From a checkpoint of a small transformer trained on Wikipedia.
Size: 11 layers, width 704, vocabulary 47387, 122M parameters.
Architecture: LayerNorm before each block, rotary positions, no biases in attention or MLP, untied embeddings, attention and MLP in parallel.
Training: a variant of Adam for these matrices, 1420M tokens.
MLP neurons of a small language model. Each row is named by its layer, matrix (up: input weights; down: output weights) and neuron, and shows model dimensions 528-655. Each number is 128 + 24 x the weight over its row's rms, rounded and kept within 0 to 255.
Before each neuron's rows, "fires on" lists the tokens most often at its 100 highest values on Wikipedia text that the model never trained on; "fires before" lists the tokens most often just after its 100 highest values on Wikipedia text that the model never trained on. A number after a token or word is its count.

fires on: " (" 37, " " 29, "_{" 11, "/" 4
fires before: "2" 21, "1" 18, "3" 10, "4" 5, "0" 4
L7.up1687 [124 124 134 123 173 136 133 154 130 130 121 132 156 116 119 117 122 152 138 107  78 115 137 146 130 114 130 152 115 104 154 119 136 151 112 144 138  93 136 114 101 179 169 122 125 124 180 108  83 166  80 117 102 121 141 131 150 145 139 115 158 131 112 145 132 119 108 139 108 131 111 143 146 141 133 112 112 131 145 114 130 179 118 109 103 141 116 116 156 139 154  73 193 145 123  95 164  73  92 136 143 102 133 149 119 164 156 142 145 119 105 130 129 127 118 125 133 119 148 169 125 131 130 145 118 122 184 132]
L7.down1687 [143 134 105 117 124 117  99 122  95 140  82 101 123 113 131 175 125 167 137  92 140 148  71  90 128 140 126 172 127 128 113 118 146 127 163  97 137 110  94 167  97 129  75 120 137 132 152  92 142 100 119  98 158 142 136 143 116 161  85 140 173 152 159 142 141 111  56 172 124 128 122 124 173  97 175 114 108 145 145 112 115 136 114 161 125 103 104 131 107 121 113  62 112 150  64 163 135 127  85 114  96  78 133 154 136 151 144 123 118 139 172 106 105 120 141 153 140 105 107 129 162 111  78 150  95 147 127 127]

fires on: " " 74, " |" 4
fires before: "1" 29, "2" 15, "5" 9, "3" 7, "4" 5
L7.up1649 [ 73 116  76 138 115 110 112 145 170  77 143 131 111 114 193 164 136 136 125 111 128 127 116 136 111 160 111 150 110 107 139 134 108 134 115 143 119 100 102 106 123 112 128 107 132 116 152 151 120 128 109  84 145 101 102  89 139 132 130 106  98 121 105 114  83 144 117 129 119 105 116 140 132 137 124 143 126 106 131 122 185 157 110 107 111 123 118 114 134 128 164 146  99  81 133 143 103 142 101 120 123 138 135 153 120 162 105 137  94 123 155 107 119  95 123 153 158  98 156 110 120 115  91 136  80  79 150 109]
L7.down1649 [125 144 107 105 124 129 118  97 138 135 132 147 146  96 124 147  96 119 133 177  87 159 101 114 114  97  92 120 148 134 105 118 166 148 143 117 119  88 119 131 175 144 152 195 151 103 137 127 129 135 137 116  93 134 110 107 116 113 119 145 146 129 172  64 118 111 143  85 121 130 112 131 197 191 122 152  90 154 116 115 105 124 118 109 182 136 102 126 130 148 119  90 143 143 101 117 117 150 120 145 137 105 138 104 136 162 147 172 152 131 130 137  94 144 100 121 133 131 126 144 128 135 131 127 103 100 105 115]

fires on: "2" 63, " " 29, "1" 6
fires before: "0" 63, "2" 27, "9" 6
L7.up1723 [129 115 117 140 154 152 129 186  94 107 147 140 140 149 154  83 136 102  98 161 106 139 122 128 155 151 111 132 101 119 120  98 148  92 124 159 142 128 147 117 121 165 166 142 145 124 124 129 106 143  99 127 115  97 136 102 167  93 168 152 139 135 166 100 136  78 111 158 136 141 113 118 117 118 129  68 134 136 142 121 137 134 120  84 101 128 110 116 118 139 140 135 165 115 107 126 163 131 134 143 128 145 123 159  94 171 133  83 129 109 104 127 139 151 148 154 108 125  98 128 163  89 162  90  90 164 139 107]
L7.down1723 [158 121 112 118 144 116 144 151 148 138 129 106 150 128 175 121  84 136 135  70 138 124 126  94 140 111 130 136 169 153 153  81 158 110 102 154 141 130 120 150  99 144 134 147 110  95 114 108 152 133 134  92 144 104 118 125  93 102 136 136 130 115 170 138 109 137  95 115 129 105 113  90 133 125 140 110 110 114 122  94 122 129 146 118 122 150 129 127  94 168 120 131 134 151 147  92 151 137 103  87 165  67 199 106 118 118 124 136 116 124 129 124 155 114  86 135 150  92 112  90 142  85 150 157 123 156 123  91]

fires on: "1" 65, " a" 14
fires before: "9" 55, "8" 5
L7.up847 [167 135 115 160 130 135 112 133 123 118 162 107 137 186 147 124 140 119 130 119  97 170 110 115 141 122 199 123 130 147  85 119 110 142 146 127 132 129  88 144 140 136 135 108 126 119 144 126 121 105 142 167 112 142 112 137 149 175 139  96 163 137 131 114 119 164 107 169 107 111 113 122 163 122 115 134 158 124 131 140 141  55 126 138 128 159 158 182 156 147 147 127 148 152 179 135 142 121 139 153 166  90 148 127 120  76 114  94 110 118 108 172 124 158 117 163  80 104 120 119 135 135  91 113 165 142 112 110]
L7.down847 [114 132 158  64 132 148 128 120 146 179 109 108 115 129 139 106 104 110 134 156 132 100 151 120 125 181 130 160 176 123 126 112 140 150 102 109  89 141 115 172 133 127  91 137 137 134 125 136 149 108 103 151 108  89 125 103 139 126 137 150 124 153 102 153 134  99 121 107 120 107 150 154 114 166 131 127 116 101 132 148  92 121 132 130 105 151 143 106 107 124 128 159  78  94 143 125 119 134  90 135  90 123 160 147  78 163 130 118  78 156 137 113 121 149 127 114 138 144 168 131 136 156 107 118 124  78 122 144]

fires on: " " 69, "-" 11, "(" 7, "c" 4
fires before: "1" 22, "2" 13, " |" 12, "3" 8, "4" 7, " |\n" 6
L7.up2744 [150 114 118 111 175 121 110 160 127 121 150 128  95 122 122 117 153 146 151 222  91 133 125 139 140 166 130 111 104  86  97 107 120  97 138 136 117  86 125  87 125 176 161 143 136 121 140 139 145 128 125 106 101 123 104  99  88 198 146 116 143 148 124 145  75 136 122 165 125 131  98 127 123 118 101 163 135 134 136 139 158 127 115 131  71  82 127 105 181 152 141  98 150 120 111  86 132 146  81 123 110 134 137 149 105  72 112 133 112  98 164 111 122 133 164  89 107 101 148 125 125 128 168 149 129 126 119 134]
L7.down2744 [110 106 107 181  89 140 133 106 120 129 124 159 150 102 146  87 118 157 119 127 116 129 124 115 105 107 103 122 174 169 156 163 159 164 113 144 170 130 149 129  60 131 102  96 156 127 141  97 115 161 183 106 145 202 181 154 129 121 110 133 126 180 155 103 164 108  92 151 105 106 118 201 141 128 144 119 165 135 144 110 110 176  79 127 115 121 149 106 111 102 115 107 152 146 123 132 159 165 134 160 106 169 130 152 147 115 122 104  88 113 157  90 107 118 128 118 119 159 107 105  96 105  87 138 119 144 111 109]

fires on: "2" 30, " " 27, "0" 10, "'s" 6
fires before: "0" 36, "1" 20, "2" 13
L7.up518 [136 105 128  90 159 152 108 145 153 123 109 126 143 148 134  94 134 152 133 140  98 129  96 128 151 112 105  79 124  93 167 119 131 110 121 110 108  61 146 115 124 141 148 146 160 141 132 120 132  91 135 179  94 148 157 184 167 169 146 125 157 101 131 119 109 146 130 143 150 112  89 153 121 111 125 111 107 141 150 127 106 133 147 121 167 130 165 124 128 155 142  73 162 150 100 116 156 103 151 125  76 156 160 165 167 159 104 127 143 106 135 164 119 147 118 145 109 139 124 131 114 150 120 126  90 137 124 169]
L7.down518 [133 142 142 117 145 143 107  97 109 123 107 111 147 112 147 164  93  82 131 130  90 155 120 149  95 142 119 140  96 119 170 134 140  98 150 114 129 129 156 157 114 185 114 134 135 119  98 107 146 153 113 143 155 159 100 139 106  80 142 158  80  87 171 129 159 121  75 154  98 123 103 155 144 118 171 102 119 126 119  94 115 153 120  96 148 129 148 115  66 102 151 106 117 102 130 120 105 134 124 158  91 109  79 129 121 143 160  69 137  95 168 149 115  98 158 147 112 119 180 144 110  95 156 112 104 145 169 112]

fires on: "1" 56, " " 39
fires before: "9" 56, "2" 42
L7.up105 [156 125 129 143 168 163 134  89 141 140 155 137 124 151 141  74 112 131 162 151 102 150  66 141  99 107 117 149 150 126 128  92 160 145 126 128 109 171 168 148 106 187 130 154 118 140 114 129 104 135 127 167  87 109 141 130 156 121 135 126 167 125 127  89 112 104 125 119 155 139 120 147 117 109 139 144 149 169 151 165 158 139 138 125 103 118 157 148  91 113 160  99  96 138 148  98 180  85 147 102 164 109 125  95 112  78 121 128  88  98 143 120 151 122 108 145 104 130  84 115 161 131 135 158 161 162 114 125]
L7.down105 [133 145 172  86 151 134  98 142 172 129 127 112 126 112 118 134 136 139 125 101 129 139 154 149 123 133 152 133  90 105 127 145 129 130 113 128 134 137 140 168 120 162 114 157 114  99 146 146 139 181 136 126 134 151 148 135 158 127  89 173 111 160 121 155 122 112 128 154 104 114 162 133 137 183  62  99  99 141 124 143 110 146 177 105 127 149 116 109 148 109 114 144  55 115 123 157 128 143 109 141 107 183 120 144  83 129 136 133 116  74 119 131 115 131 117 151 119 135 181 125 137 164 170 149 149 119 120 144]

fires on: " " 93, " (" 4
fires before: "2" 57, "1" 40
L7.up2503 [114 147 151 127 169 179 113 127 162 102 135 141 157 144 167 121 187 157 179 129 143 123 119  82 125 126 148 136 143 126 118 130 119 116  98 117 110 142 110 126 145 140 128 166 106 133 156 101 111 133 136 145  78  90 132 141 174 132 142  97 158 127 121 134 102 114 132 131 138 146  95 183 134 101 136 108 152 123 120 143 156 113  77 119 139 163 156 174 125 155 149 134 120 134  68 111 146 152 181 110 141 110 133  95 103  79 153  85 113 102 143 128 100 125 124 118 117 114 145 109 123 121 128 109 124 140 130 125]
L7.down2503 [106 143 134 124 196 173 155 174 128 143 120  99 141 145 128 110 161 111 132  98 140  69 195 112 118 151  94  91  90 127 159 109 136  54 117 115 138 110 137 118 150 153 100 160  87 145 138 108 101 114 137 142 132 102 108 136 163 137 149 131 146 106 121 121  99 115 138 120 124 152 100  88 118 134 147 117 112 124 125 131 143  84 119 120 136 155 134 149  98 142  97 112  99 152 111 119 124  57 151 111 138 109 152 130 143 122 116 111 101  94 159 127 159  90 131 135 133 175 129 140  86  97 142 141 154 157  99 124]

fires on: " " 45, "2" 41
fires before: "0" 41, "2" 26, "1" 18
L7.up2588 [121 110 124 121 157 174 101  87 130 127 120  86 112 156 142  63 124 122 198 110 111 116 120 175 128 130 104 103 126  96 129  95 165 111 100 142 105 119  81 103 143 127 132  93 112 108 150 137 132 128 133 118  91 143 156 144 181 165 126 173 152 114 116 129  99 105 101 146 179 118 107 123 181 124 171 116 135 172 141 124 130 146 174 155 139 153 155 143 116 180 108  73 117 100 104  94 139 133 175 114 121 115 172 162 152  96 112 205 105  95 115 120 104 159 102 136 110  83 143 115 135 135  82 130  87 150 158 143]
L7.down2588 [113 154 146 125 115 101  89 100 105 180 132 153 114  90  96 132 130 141  91 114 111 144 127 107 134 134  80  91 129 134 160 111 136 133 158 147 165 165 194  97 113 172 136 137 104 102 133 112  98 156 130 132 113 148  92 117 110 131 118 110  68 141 158 147 129 177 143 125 160 137 171 184 129 131  84 130 127  81  98  97 114 121 100 166 116 117 122  99 173  80 123 166 150 140 149 164  96 155  97  94 143 155 124 144 111 139 147  94  93 155 155 172 102 107 124 123 100 154  98 132 137  90 145 134 152 115 133 104]

fires on: " " 84
fires before: "1" 44, "2" 23, "3" 7, "8" 4
L7.up1686 [109  93 136 131 114 152 108 161 131 142 157  69 126 114 141 148 168 114 138 120 154 113 137 158 126 122 122 136 159 103 111 107 159 154 151 135 140 182 136  87 115 134 113 143 114 136  87 119 162 163 110 118 118 165  98 102 160 130 104 117 126 159 111 121 105 129 105 152 152 126 133 154 106 114 140 120 101 118 119 135 174 119 110 141 134 146 140  94 120 130 134 122 144  85 106  99 121 107 106 155 112 140 102 103 156 113 167 169  92 138 121 141 102 156 123 128 103  92 167 144 145 122 118 131 123  92 173 148]
L7.down1686 [119 119  97 154 114 103 127 135 109 110 107 143 115 123 107 140 116 143 133  82 118 144 114 120 138 125 109 121  76 120 140 131 116  77 154 160 123 113 102 130 144 150  86 146 144  85 139 110 122 146 156 103 145 135 114 130 186 160 180 129  96 126 178 105  98 147 156  95 135  97 128 120 120 157  97 182 119 117 123 139 123 134 122 162 154  86  86 157 113 138 116 167 107 129 115 184  94 154 142 116 134 100 132 128  89 138 123 137 127 105 104 104  94 111  95 127 131 156  93 127 166  89 152 160 115 174 130 146]

fires on: " (" 61, " " 35
fires before: "1" 53, "2" 37
L7.up1683 [111 160 123 126 136 155 153 100 129 117 161 122 122 169 124  98 158 180 131 100 147 132 129 153  93 105 115 124  88 136  94 122 134  95 124 143  93 123  98  88 157 102 111 160 134 132  95 129 113 118 160 113 131 136 143 133 125 123 131  74  88 129 142 157 105 124 144 106 136 141 137 155 137 110 108 122 150 113 111 167 139  98  99 113 172 141  87 128  74 129 168 160 137 107 146 149 170 116 151 126 108 112 104 161 120 115 166 144 146  89 125 128 115 130 139  75  86 121 109 144  96 104 158 134 100 132 114 115]
L7.down1683 [148 174 128  90 117 103 126 145 116 150 111 130  96 123  92 117 159 112 165  93 133  87 114 126 127 138 116 109 138  86 118  91 153  91 112  96 138 117 124 137 163 158 116 127 131 144 100 158 152 119 138 105 112 124 108 135 136 135 136 113 119  93 117 162 103 110 125 145 107 101 120 132 113 141 160  83 131 107 138  98 154 129 121 104 141 163 125 161 130 155  96 120 114 104 121 125 124 126 146 123 135 159 147 120  97  98 155 122 134 139 105 141  98  87 123 152 120 131  91 129 122 127 162 135 133 133 111 130]